MLP neurons of a small language model. Each row is named by its layer, matrix (up: input weights) and neuron, and shows model dimensions 16-111. Each number is 500 + 25 x the weight over its row's rms, rounded and kept within 0 to 999. Numbers have three digits each.
After each neuron's rows, "fires on" lists the tokens most often at its 100 highest values on Wikipedia text that the model never trained on.

L9.up291:513514528507523478507540489450485494516483500466536543510542508537507552508469505507463515521474501498509505482531469481466551482510545518461505452507516508497504458538456510494551489507508483501461478479549477490486558464501529449505508536469498496489506535477501473518506511477499479481
fires on: "and ", "d", "end", "'", "D", "en"

L19.up490:515525513496519499470511523479535482535464492479533479494504512504542487460488487474533470477490488483437507503515452513525509525518549525536529472541483503516467512513491548460501494462543519470498480503519493504434526492526471461488485479497513535473484480477443514523504492449519532507
fires on: ",", ".", "| "

L13.up268:516505542487515501474538493461493504522505510491516485502540489467498458495551500489507483491469515483521458486532511516504515522492505477522483513519444506526487533492456496502519487497481491504445498499498477512498536483512508505446474457466529506511544531474485529543489496493438502487
fires on: "ia ", "us ", "a ", ": ", ") ", "es "

L7.up314:518520505479549499461538536523467454489493459464486518540514536482506512501489511501564480495525502440534446461497536579477544543517484473487463474493492513518450501503504509451517505476503514535485500489474498510511519515515456517493488512479530520520497474493499480493481536488477508505
fires on: "of ", "time ", "area ", "record ", "1 ", ": "

L12.up383:531509491449490524490482521522510507474501460496516483456519491438510481495505493429498518496481512483510535488526475558501487497532547532515444511513491515527513527521503477493527492494486506469523479548459524536483479473535469510478539456491481504507480503515514518493520536452484505465
fires on: ", ", "but ", "and ", "while ", "they "

L13.up43:519511555472515482490484496485462470506514482493448495499526551475505514490463482502473503528509524498487509527491533486490550452534469499535483477466495504506491474500521514477528497506545509476500519561483485495491542502478530479524521499460491535500501516495485464519468517437477520504
fires on: "st", "ch", "b", "c", "Early ", "al"

L20.up242:510490511488518491475488509479489486526519504493546465488438462481506517475510515467536477480464498495491508494497464515515497528504513512500485495485460495536478495471485543450524505485541544505551484491516495526438514497483482505474451524435534474448512514522524478496483526491524540482
fires on: "| ", ".", ",", "–", "-"

L12.up733:528481472472493500488480432447504533449455493497555529460512524500479533469465518474507508498500501524551517481492516478464549462501496437461496551495516500514491532481460479518497513508507505480464476521501513565488512483497539471525487516474490505510490529489541534536507503496466510491
fires on: "for ", "into ", "of ", "be ", "t ", "all "

L7.up595:485496539479497467417502489510467471493493517496521515508461519512521481526570466452484500480510529530543467483480512490473524504508487485533513502468510520532457500472508462472478547488512516539526513521476515487530558542522464466524513500472490479500540481493483545587507487506501470524
fires on: "el", "al", "il", "ir", "ol", "ster"

L18.up709:507540493477495499520496521467483496521529499515477486518496489460527507522470477418502522497507511511463457506492469486513515511489487477530459528523486489539488495444527499501482538471513495541503486491490503533499510522553457460464484466515539476533498521444537490497488519487496554504
fires on: "| ", "\n", "ro", "her", "–"

L9.up174:525459512431511505495509473516508482484558484497517507444492498448494515548506512481486494497492484481571504512462498512471493486493528470533482544477461523524476497455477552482476498506498462538505488483499512494509541546491495511511506497453481532521489514506545516512520537488498500496
fires on: "by ", "ing ", "ing", "of ", "ating ", "ally"

L11.up530:513490488474496507469491505500465453485498530506535531514531500499482484465546464525507480518482539489534546493528420478442481532486505474499436487456483491541514496504506543500493499472476508483520504486487550505532530512509490446481484495518499447505492518472488498506488520521488486497
fires on: "with ", "is ", "was ", "to ", "a ", "has "

L18.up635:474496535505498460518492450484531524501531503531495483465489508469528472511491522512502486463507479514519477448482506517530496488483532491541524515489482513540480504472476500475458487498518500539495542510495520515510547466515481470474445509518476483534510536527475494511497532491466551496
fires on: "pro", "Pro", "ro", "Gro"

L19.up27:531566492495496513497467467440520514464487520473520512511517509449492503530487427511525491478463525479510513460506482527495481487533552477553501484496486495484438520468479510487512525484510522516523491524443501488484487494549488491492491440493499469518516525471473496466498544473502491509
fires on: "was ", "K", "were ", "is ", "are "

L16.up147:497472473467494462470521543463499506468469480513508521472548503506541520491460464468464501520464506542522541483497472500502508485459470507496480513502515535500500517481472527471504534491495457491467544508531474541478497491570484485444529499465541517502494482510528537522483487515520500475
fires on: "Sch", "represent", "- ", "sch", "Kenn", "Matth"

L12.up691:480509498502483478495514504534498525474547507488526479505516521470527508496514507475517448508502509474511468494508533500520477466559520482518489480570515547512455501476485510489513473500493477453471504496472444525452513448515452454530528504484489475455531530499514512487502496553449521489
fires on: ")", "ic", "ri", "er", "id", "ber"

L9.up700:512463497448518494523535512463508506495535509478515493509548487484493472492521421520503506522455486503539528484537491506489537511535533506519494477501480516487493514489507490467550516489520468495450503488530494521466489441493504484546496508499496509453533472500533498502492491499501501507
fires on: "an "

L20.up103:526551550526524501487495499467550498486502428482482498471508466479528497518485511523503473475528543522499518449535507556481513539504525503515465495488511516522501512489490490474490518476504488570458489554490509506503527489508517490460471471477530502510533507502530520535514500472509465520
fires on: "C", "Fac", "Doc", "rec"

L6.up619:502454518491521479474533468490525448501488491515482494510522512429515522531507510500499473493464497510511503471526451549522495484538502512489515502532482543502467497505508481497496482549472484509481509514482501524516519479535467535481499488528479528496489518509484515490514487451459526530
fires on: "- ", "– ", "her ", "— "

L11.up417:474463494508588484514512526444482505472500459502500478485532518507515507503534489515523489528466540519481490508567531480492521492510500481510482502529520505526477536478496501516548516486499504490471502527479493506515494500506492480461486532499506545483540533461509526490496488497511487494
fires on: "B", "M", "H", "G", "North "

L9.up408:536514512482522490456505494519495461473468468509510531531537512515518475526522545514506464518485543519532493499552490500484554487482537513475518511537488521466505509500512514456546488511490508490523503472459482478514531517498476472546496491529499482499491533495479528478509504493514498474
fires on: "| ", "an", "all", "ra", "am", "amm"

L20.up309:517467490443527541479533467508504509507531467477492479495546515460491519506539507464503476463529494502501497516557510469471504455474543507508535482499510494513491464474515489464466529508530440538489521524487457548501488498510524481496521481484532450436518522506516532497500506489472480500
fires on: "| ", ", ", "and ", "by "

L13.up603:531489531514509512450517456520433481454524464496486486479507486494493527509484478477521451523500526495531506463486501486484482504505477460520477559507461565487482478445498511516508503518527484527459493516508482551492503523493523489473524515453525514465491543501576524462477502466506506521
fires on: "of ", "when ", "by "

L2.up290:515480569500513507488556475449497474499487500493504511471527493484544485524532522494552523486467487494502502489482518516476508498470502494503487523542497548492467519508489474516507532475502570495502550509461479512501510475507479469497496469506503462477516487473481492538501519432490522504
fires on: "v", "m"

L18.up113:507466540496468505478518491506510472510476506500515524498473474521502471510538472491510505497463521463533507477500462518469484501474529507546484501588506492466449511514550547514491545491496538503495505559466503454496507473542459471472461509506457498520537517458492495457498511487504512464
fires on: "is ", "was ", "are ", "were ", "re"

L13.up513:543511549491523500478549547476509475525505539475442534481500485517482497476477492477481497487474513484529502495466462532462526500474516474543497516509522513558510469460478521465504521521550480472473496517500500488520479514542469520469484507472537505489523496498520506499506538499479507487
fires on: ", ", "that ", "the ", "The ", "which ", "those "

L6.up21:509531479458511528500537475460465555482548496475517505492520533474512481519526492483506456491460514515512531484550502480475529507485484519505505503514492498530467504464489543509507536545514463492473435503487499550488506470480508478556494556501517521439529530493479529484506524474485475524
fires on: "of ", "in ", "=== ", "\n\n"

L9.up46:538497523485520519504549480479499464501466419485501494516507481478496520513502472488507503514469488480499509502514513494512508465537549471506499497527457496501498502521477519509506528491487508472490503463488481489501534499502511527493565485556493500501538525507505501483469527456530512548
fires on: "Tr", "tr", "9 ", ";", "3 ", "0 "

L9.up193:502501495502524520466505521472511505515472515491510525537502506522494466530499471494536496413522520504527548510510480474503501481507494495499491470488516497485470511487465512491531534477496515469460507500478470490508488488502513471494534487489508513484547541469536520480483588504449534528
fires on: "\" ", "\"", "' ", "\", "

L20.up428:510501533487506489528553534495485459535544506478459516513568480513508458507569494508471509492467482476537493478511498527481484440494522486522469493541528553520473489484495522502513511491500528473506496501504513534523510529519496525485522483492507504481503537501480498483500537463448494497
fires on: "which ", "It ", "that ", "there "

L20.up433:503487496486498478495469503529524494514536510474499492513487533520503538487495521509521528507491546514492489519527510509476505499492552496520477492482508480537520499542477485496509495478500470506514476549460502494528533497530456453481507513525534462467509496491484567506498466534435493463
fires on: "they ", "They ", "'", "we "

L20.up440:504512467478514489474543529524469502529494514503475516488520513548513502512513539488467481479444493499499495525540462529461487445529491450500496491535481509542495493486522496504545531467523476477530473496508467499473491516509463497492494501510525501516513499490540480491498490505490485506
fires on: "the ", "- ", "was ", "\n\n", ": ", "from "

L7.up448:506518503463489552504509442529430510513573459486480493479528491496495529504477513506525523506509503507549511514509494506450487481527509483484491496495432528509485487461448523504496510509537539505460494502483484527461503496513492483510510514500510523484501519520562476508511498473456540539
fires on: "of ", "by ", "as ", "on ", "-", "est "

L13.up661:510513575523503509455460477488496461523476499471521517532510522497499486540531475509495497518474557504525468477515446525525502458583496472518506452519481536520456471476467535498535536514500475462464509475509491515482478506499530506494500454503514496501530546487536503486487529486489516493
fires on: "\" ", ") ", ")\" "

L19.up630:524499475472484495461482473514490510524506486500551494484560561490502463478469482455511521486519492542496502496513489519502529477519493466498518481509451472507444490498502489481495515525516464514526490551517491511503508486535470503501502501488437494525513482488503495449485482503490535524
fires on: "| ", ", ", "–", ".", "in ", "March "

L16.up480:497523524491508483465505498478501518443473532503527502471483520494554505498505454464523482512462485467508546499488484527441513487468503488518531494498507539537499492520482508482493502483528495507447493496528484519489520476485478464518475502491504504522522520524554490489489490526459525466
fires on: "."

L15.up317:520499522470491513467485460477493471545499542490546510520497523506575479499509475496556467490469540537514484491543474519500481506469528506520498524496496491487505514485521519512531524481540510482492521526450490515478519487493503504496452525505519494515518494509517490502479519456509545514
fires on: "i", "im", "occ", "di", "am", "adj"

L7.up258:504476531480516504500532539497446492504479514498503513510502517421503502489439509500496490485538493486476460535524512509483512470520471455481426526560496535502488507540470463485498498536583496504478521525482448546497515488488487488498537508468493530461522503473549493490519542488461507508
fires on: "of ", "-"

L16.up111:533493513470524486509559480467500481459503506500504486516488493474516492506517473488522465508457494512565502508494515482487527521512523503533478439518494476483484519528490493477572520442526478521448509498519488526498520501501494496508499504489506471487519470509521488501472521474506540492
fires on: "an ", "Spr", "inst", "rel", "An "

L12.up126:558511513498520505471494510506474497510465502511532515515487521495550544520479490503485477510462522509513514505502525520518565482483447501535514518471467519484505508526479502511529535437502504495481497509513494463422562481519467514499471500481538514514485532490495524514480512484489503531
fires on: "is", "z", "ich", "un", "Is", "iss"

L13.up304:507531516524513508457554508482430527549508525506466497490537528461527488492506513494564514463520544483456481486520463483524533500517478520505492480523483506495486498456465520494519505521508455460506521570461523514494509488505501451519480480443493485539478549466498519496491500524509527523
fires on: "| ", "Ac", "li", "b", "Act"

L16.up461:496508526494530460504510483507500479486493491452502478523525483532540461535499515459571475475516467466519497525512474535493515527537508488515478512527490546510503471444414499473525536464552480489518487528481496494452530513538484490513528509507541531498476508498486481475468511519484534492
fires on: "-", "m", "w", "ast", "h"

L7.up729:508531567489553488473526465491473508527530515444512518529508484490506457521481501504497482510509532523539485498507518567431562489478473511473529552557481517482503510493512523493506534516514477495469465480474462462471519484501499493539508514474503490494528506482513489495502507498475518476
fires on: "am", "an ", "f", "an", "-"

L15.up609:506499518503469507464519450478523473508503535475520502508519527498565511514499486463544487485471511523509527456510498502508500507494512500526516485536509516457478533493511503550492506493502461461500470475462496506508534504533495505518453485489460505512512495511530493508514502487491509495
fires on: "am", "im", "om", "id", "um", "i"

L2.up149:468522505496520509502506573496486523471564508495480508505488537507528503486436465451536442496484473502480436466530496480470524533479487520513511485528477482554478500470489509477522528476514497500432491499449515506480529497517467460503451531448486469536495511472486522517456525502486498479
fires on: "|---|---|---|---|---|---|", "\n", "th ", "fav", "neg", "–"

L18.up533:505551515504561520490489455432508560495518468494466523476572526503527532487539526480516505480518481504465532493528498530500505499514528507485535468507490500527516543522455520459500505490526422525512451498517536468493527508521469536483471484507519487508506478521508494499519509469479494482
fires on: "C", "V", "Sup"

L16.up633:526483464451514528459516481456492484470527505485460489474523490466507467492518488465524474486508541511478470507510498468482529456513540485534523487510492510497505493486535494500481524478512456489512489512467470530492521485512532509484509502481497504471531485514532545512443484505475501487
fires on: "| ", ", ", "T "

L6.up686:479513544496554448461503511514469489470504450513480491503502538501491538482475505496511522508520485472525490495515467562495511494557478470495491517503501500508433485490487505457520538489486473478483501515489498536514533519492477492484456460476508543528498488480490507506458554497517513472
fires on: "of "

L12.up593:504467510499502463492529492473472496509487503469560506451555525562531540501502499478521531494492577499497518459500486501509523468498536499459501479484470526515506445518503516501524511488539506506474488535530519494464511471487477511498498547498479554487508488526481544530478517496521502536
fires on: "and ", "as", "on", "end"

L7.up709:503498540502528480531535477478485510497481486471490526530499505473499495530516533492516488454461501462495486469540468515499551470475509500500491458553500518543460441479505486461524526496514462494500528587468482537489525499491492505474480485528529538448519507473523505525483507477525503511
fires on: "of ", "-"

L7.up36:566512493516498482503469486484520491506456510512549547523529509488540489527531457468533482501478522512527518499474495470503518504477491509474512511491538498482488471518487490480540498503507512522483466478519506514505494506490475494545495518524549475523496513488479515496502500470505523482
fires on: "k", "l", "s", "t", "g", ". "

L11.up350:515489547498497484514517530504475484530480511484573507484490538468530500504492485442533516483430495459532478523493525522493529463519477483500537500516485567506482495443465504490528510453504500487495476487505499490449513504513468520516547524468518500460546497518465503523462530523491498528
fires on: "is", "al", "as", ":", "s", "iss"

L13.up501:490495512496497509507513498500517480513474452478503524464542489469504468485493482490544474510517478517479501510530492542499476516523505499478524490508517504564490550524464492483533570491532450518525478551456537505476538503521431491525509480550491504480550522502489526462461507521499516489
fires on: "(", "C", "ou", "A", "O", "E"

L18.up630:445497517479479493497542473513448476516525500501480493490497478502561552496510480541498503511444520489508542492508465532489485502497510448489503500500513496469548505551476511501491511472479484504483522526508484463506488504564501469472464573483501466517515474513545505505481525458472484483
fires on: "==", "==="

L20.up221:492498478476536500491532470503468462534500537514462513464461501554547477504491482528518465462485580485498524508520481505492537433474478481527507526469480480562479505512462481470544502485493463483431491551511485526517498459490513491480478503504488525455479497517508492496518506503490511478
fires on: "New ", "Mc", "Mac", "."

L16.up566:530547512484524509440491519489483531505495463463513550472539506467518477494516487455490540508500541499518525543531492538487506480499545475530472508472519490517523531504490481521520487484522480501462514504470515541547519513517460496468513489496511487496515504501471548534478530497433503468
fires on: "they ", "They ", "es "

L7.up84:521515517429501503508538474519481496491536476473491506555506507495518538481535517500492542508483504520541497486516436514457498472495573486540461458551476531515501483488514510482466524532489514521463489504520482489486499490522491499494499496469516520510496516509538519494514513472504491493
fires on: "in ", "At ", "by ", "at ", "as "

L7.up338:499473525498485531465499523468510506468451521486525503488488502495517489500551511442503485490491521496507492497522488537487545515546482517514500536533495532568454532498498485468500522486501489556518511498473477533487453503535431487502488528489538532497541511487496526540508480512469499523
fires on: "el", "ed", "og", "ir", "ser", "iv"

L19.up7:545502499474517492465485473463526495550517489461565465456485473492521504485490500492507511480506478538480500486504460528502510483570503487519487498504487518509470492470487523450504504525520512514499500506513486462477464499493461495553504486466511490519492473500488508498464484465510533499
fires on: "| ", ",", "–", "to ", "("

L9.up419:557530515468479489450545501507488510487492530517501496529509501510494531489491484469463479455503535437528534531511517524483531477504481457495467502561498502494454519516492531486515534492481488466520482507501452506483504525573473496519470531481518487486522513501561487542516498489505480486
fires on: ": ", "- ", "including ", "include "

L19.up24:514515540495521477418519471503516498476481507482508484428519510525507472456504492482519505485520479494524469510509491516481488506511495515506493500496488512518490533495505529446538484466525490498446494543465508501487548484526479474529498514482514511517505545485492533518469511477473488479
fires on: ".", "′", "| ", "(", "aged ", "°"

L9.up395:452491515484544500526539516512506487477507478457484525508488489506482496493523515481500504472472485478488466508535516508501551486501483514498465483504492492516481521496472493461515498486507521466501467551492513525484526496503498540553509459486519479519585539482532508512451514502513507522
fires on: "of ", "-", "th ", "ces ", "s "

L6.up26:542493475483523490509479520469504527512524473477458484477536530477491538513479496498506468456504501520526517505492480531465522500536472508510430524506502565490491476466456539503491480550527526495468527548473472529501500481516526517497487444476546546512531503503561515487455539423492513488
fires on: "of ", ", ", "-"

L6.up506:554489506511496485516526498491517460454479467483532541522513506522504465514521491525538434465495513467518530483495501515508549493487480529472537506486526519501474510489482509462537552454486486491501459478472453512453530513510503522507481526510529498496490512516480523502515515502492532517
fires on: "k", " ", ". ", "N", "-"

L15.up47:478512559484506474491518484473486484520507474471489505495499501436541491492472520502480467508511511512505518467524499546469541485550449500567494481525474512463458541528506500484507592479537509525509451579470510517469522511527500470508451485511499538498484482501496500467477497481488537514
fires on: "sp", "disc", "rec", "of ", "Mo", "vo"

L18.up40:478500502485521489513515508468449491452531486514486538482529516479506521427517502513515491486462500478517471439490501487473507535542494471504481516562486540483501511499447510484552542465547475466461456550505483512517536470490522497454457547487476500505498531449517531483516483447492470522
fires on: "M", "of ", "Le", "De", "H", "Fort "

L16.up449:496495459497498483514529508502517511476507496454459457472530498524564500459491472486512532465504507486501530457538434504470503481533506451534492488481486521551479516525463523493469500442504492497475497547474476446477498506549477467517499540486487468516510489491527485510454487474480508510
fires on: "==", "===", "\n"

L11.up495:504520516466564469498505491512451469471483538494494511509551554505503550522495473472471492506517514495493474483491531492485534473537462514466524458527474514517460479507461482480540517515553482524488504539523480521455504464519519520557495520448478520518503521478513538519495538503469483536
fires on: "st", "was ", "ber", "b", ", "

L19.up759:461539475477509528434495503465487510520457525542497490510497504537527486522513499517494497441481540487488541507516519481474535496516506501511522486555483517540501502509457503489483523523558465468442466489520498514461495458526492504492490507499483539519530511497548506515474499464499518463
fires on: "."

L9.up555:514482492484473455498553507466519496511533467455537495476515498457513485482521540472504477461505501494530481499517543469467476491469478512443478484506536535548442522472527490514527567503515505476496474536490487492495497477463483481522532502507527514516509498498538517481480483499492502503
fires on: "of ", "for ", "served ", "ing ", "ned ", "noted "

L9.up460:491527530459544458497484504483480509509453493487512476520530534512509497475501486506506522475479588518519487522498501499488496518487542500494481515508489501524511475483514468473508497481499453518500512503474472501515520491515507492484483490446520521486524490508490567514525517494456465500
fires on: "ers ", "es ", "s ", "ings "

L2.up721:483466520500514489502519505491464495488513527504513507530483558472567511475481489513514466533504526519537492455484504516473486501475493500516484518537514531517486498511480547482504510497504484473492525511444497532470503479565446503502526515505552502525521516481480530526513503490461513482
fires on: "ian", "si", "ri", "bi", "ic", "= "

L11.up208:473503487478515580492514457513492541523529490499510507501502505469516508522502516466511486536505484486518477533514510510499502488491496473507491541480497506496486504481519514482481501494454544429486473506508501516447525523554474444498452516501513488518471514500504505506505497505477524499
fires on: "lin", "ti", "tis", "dem", "ris", "sid"

L13.up442:492470546482525470475544479456480487465512504505522522471539513505556487504551483496511467498474527545500462513496525538443492492523465522498500492518496542533479543452510494516524511441486520464473470482490494502506501512508469460476538474459490525492513467506550479526493492488499524490
fires on: "such ", "m", "v", "br", "olog"

L11.up734:511514512504571504496485490479461493440494516513450512474513551507527500476483536503483526495469502526532520502487511472487512465500516511492526467500481525496443511499464532480506499468514508501495521558464503531480511454503518499531511483482509531444523534463488509532458516483470504502
fires on: "b", "c", "ber", "al", "th"

L11.up233:502479504491500509505480512456474501473506497511516546474505534486491497489498504515492515488427524547539491465547465474485528468479488517498459481532503463523486471502495511512513515473536464542446495480477541514511518506515487481520508480516504493486500538508478550486519540487500499497
fires on: "In ", "en", "At ", "in ", "i"

L20.up247:508517567473503473530507501471472498457510508483512532462488540491509477525532571480505477478474510473511504455528506484449490483487486499496467488497457489498460475458500502482509538498519511489450471518465472459497471477477464491511491517511492479536534518481526475555509518465506515528
fires on: "of ", "and ", "for ", ", ", "on ", "in "

L7.up19:516484518451520506485523567486477493500500483497517442501490479473495508522463499489494505485494517486506480513500473526490533477519462523508495543542515506533472531478503507476506528457499510524477502529481494573505553540513500480475520488430520514512512509505513507527455547500481493480
fires on: "of "

L18.up7:574503467477514514482479506464470524514480507513511528469521485467504487492518488496522487508504523533507511477529427490494480447496519451541502505493492508501474497498512571524475508477470510551524495522463499511546484479520519495487489494500479441487512469449487525550463525504527555554
fires on: "is ", "has ", "It ", "hor", ", ", "man"

L16.up159:477488512484484490496580506470502504479524493503509509499565467490512497500507524506481478468446498490530452495530474547524525502578503531493506455508486481510494479495521487520541518518509516479487461521502464518503532467505508467519518497522522533483526458487486502527500507522470527488
fires on: "an ", "R"

L19.up413:508468483466489495486544489472500503465473512469562521486554542472500522490535485452522462461531544482505520501500541491451490498538543464543524473532496496532478486500499513480473521471511496506478537516494479515500535496546536499522475477496522511476501528481546487516473471466484489503
fires on: "| ", ", ", "- ", "= "

L16.up508:553510522510500519488474453494507505459503513494511513536474505475488471509507492472486500471446566494509515458519462508464489522520532456529523551483484463506495513497483514521503492482504540504472496523487477528446512526496491500532516472491469505532539545496484489478518523465516477524
fires on: "was ", "is ", "be ", "being "

L7.up751:517501509503518498491502483496454533490514483440504508516487483470501525480520514504494477426512505576540494475508498524495517510496523480494497505556527453490508507480467529490498495494501479485468469525501468518491506496503475496520481515489548504527530471504514486518510551497524517504
fires on: ".", "-", "about ", "$", "m", "i"

L7.up240:509508528515506514444563504521472498547461481487483517460506548471494503482444514474499481469543514519491476516513494514496548516550474460518486481545500513474465477506478504462516506471527476462493485529489472552503483486510503476515482488468474527485523474440514505494493485471485497533
fires on: "of ", ": ", "| "

L18.up738:529507546471524512463508564497500520493512493482507488496512526500503512430491468521513501490511484517506471499523521509478505511492486514451491480510460476529543542482516498481532490521500501455475513505494524519450515522465505520507484494481508470552488516489479500541486509509489523454
fires on: ".", "′", "(", "°", "Release ", "Format"

L9.up15:495522502510546474473476506514524460548456504462489483507578538542500496506543473466512443472518511520583488489486492522463499524477518501503491550501448524503515503490518503464497491512540482508493508480472495472516540524474467501499535464530469505458514493497479535506447500494521494466
fires on: "am", "at", "ab", "ar", "ing", "an"

L13.up376:515512496527513533509470476455425490496476494484469503507531531529504477530547492490525481499474551493555494508497442512503486478571531455491492498518519545496495532467483496491509502508494509501504498527451464482490503492505498486490506472515486458520524458527460485499473520537462516504
fires on: "\" ", ") ", "tions ", "” ", " "

L15.up362:535494520503491522504488478456513504481474497492485508490512565483588506527554499504548505479463477506511538534477494506502560489485485478491477500523501507489469472481527483483503482488519504492501499523500489531503497506506475490555506513532552484494513466458478560502509509458515510500
fires on: "m", "l", "April ", "k", "t"

L13.up150:513514536474528442460473493527464496489503489489528534518462484481500484488487494484497507443505505520499527486497539541515524527496509449488507492544529502494471495487508526461511516497517455495526514541531459503460521441515494496539529547432560505527532477465545506525486527491459527506
fires on: ". ", ".", "-", "&", "over", "°"

L16.up400:510497507472496445483544476479473533467531519494528505490545499483517498441523473542483498546459570473511493509564480492474578460512489495503471496528498494499494473474484539473547517474493483498471478502530472468494499477518502497512470493495538456461531477513511474484501477521495525480
fires on: "Se", "an ", "fl", "Fl", "Kn", "Hann"

L6.up656:551526495488513467485525442512501535488468478491517514466476468501498546512485491484515531521558471479541517471507500533475529523509470476533463490560503514479502493525465509499517519488504504504494476522467460515505487483520522496470515488462486508486510542470546545523492500500536483487
fires on: "of ", "by ", "both ", "all ", "other", "across "

L2.up60:502500496456545499476570492459513482504478492453516511468492494499528510520450505492505480458491514494508490507491552497485549469497489495509448465500466502494471539466497527497502521531495503508501503509506500489457512502526478533499477496482533495487495503514527522553488476501511508485
fires on: "- ", ": ", "tion", "ed ", "ned "

L13.up296:491480573450490479496511540496506508495507457485538488517530537454494491463494513505498485504501493481496497476509516445488519517491484490475502509514479528466477524476487523478505525515491518479478476562492472508474489477495465467525485471499502527499516529473557560490485511505475516520
fires on: "in ", "on ", "for ", "of "

L15.up325:525480510525551448465574512468491514489536530503529534483525466489490505498529446539484477527458548480532502496497470494480540484527528458486501489491494491469492499509501529492539519487502496489434490518531452502474523503521483491534511490488472475487525457535520514491438498492455501537
fires on: "Gr", "Tr", "r", "Pr", "Str", "an "

L18.up255:504482476466515480530546503487517527462492465506489489496505506505541503473501469518520509474494526487506520458551465491452490484519490456527480495464486504522479528538486522516473537440475485467475514506483440488462492505547508515475460554489529500513507489475538501506474465490490488489
fires on: "\n", "=="

L9.up229:478482530501494485496448570489474536478488521488542510504497552514502545457464540493495507518479528527499470528528475515494524510517483486507490474506472532517490536448506523514511499537552489494498455466472486522496515509483514485493522489511473536510524495444489515469460517521511482489
fires on: "in", "ou", "is ", "es", "on", "e"

L9.up318:486505531499519480480507482510518526536522533508525474516447555491493527515471477486514547466494534486513482505494482518539516492460489520500510543527477563539496480456484523482490482486527493479513459494507505500499571466521485451489493512543493481506488539485494492529494483504455526489
fires on: "to ", "re", "ro"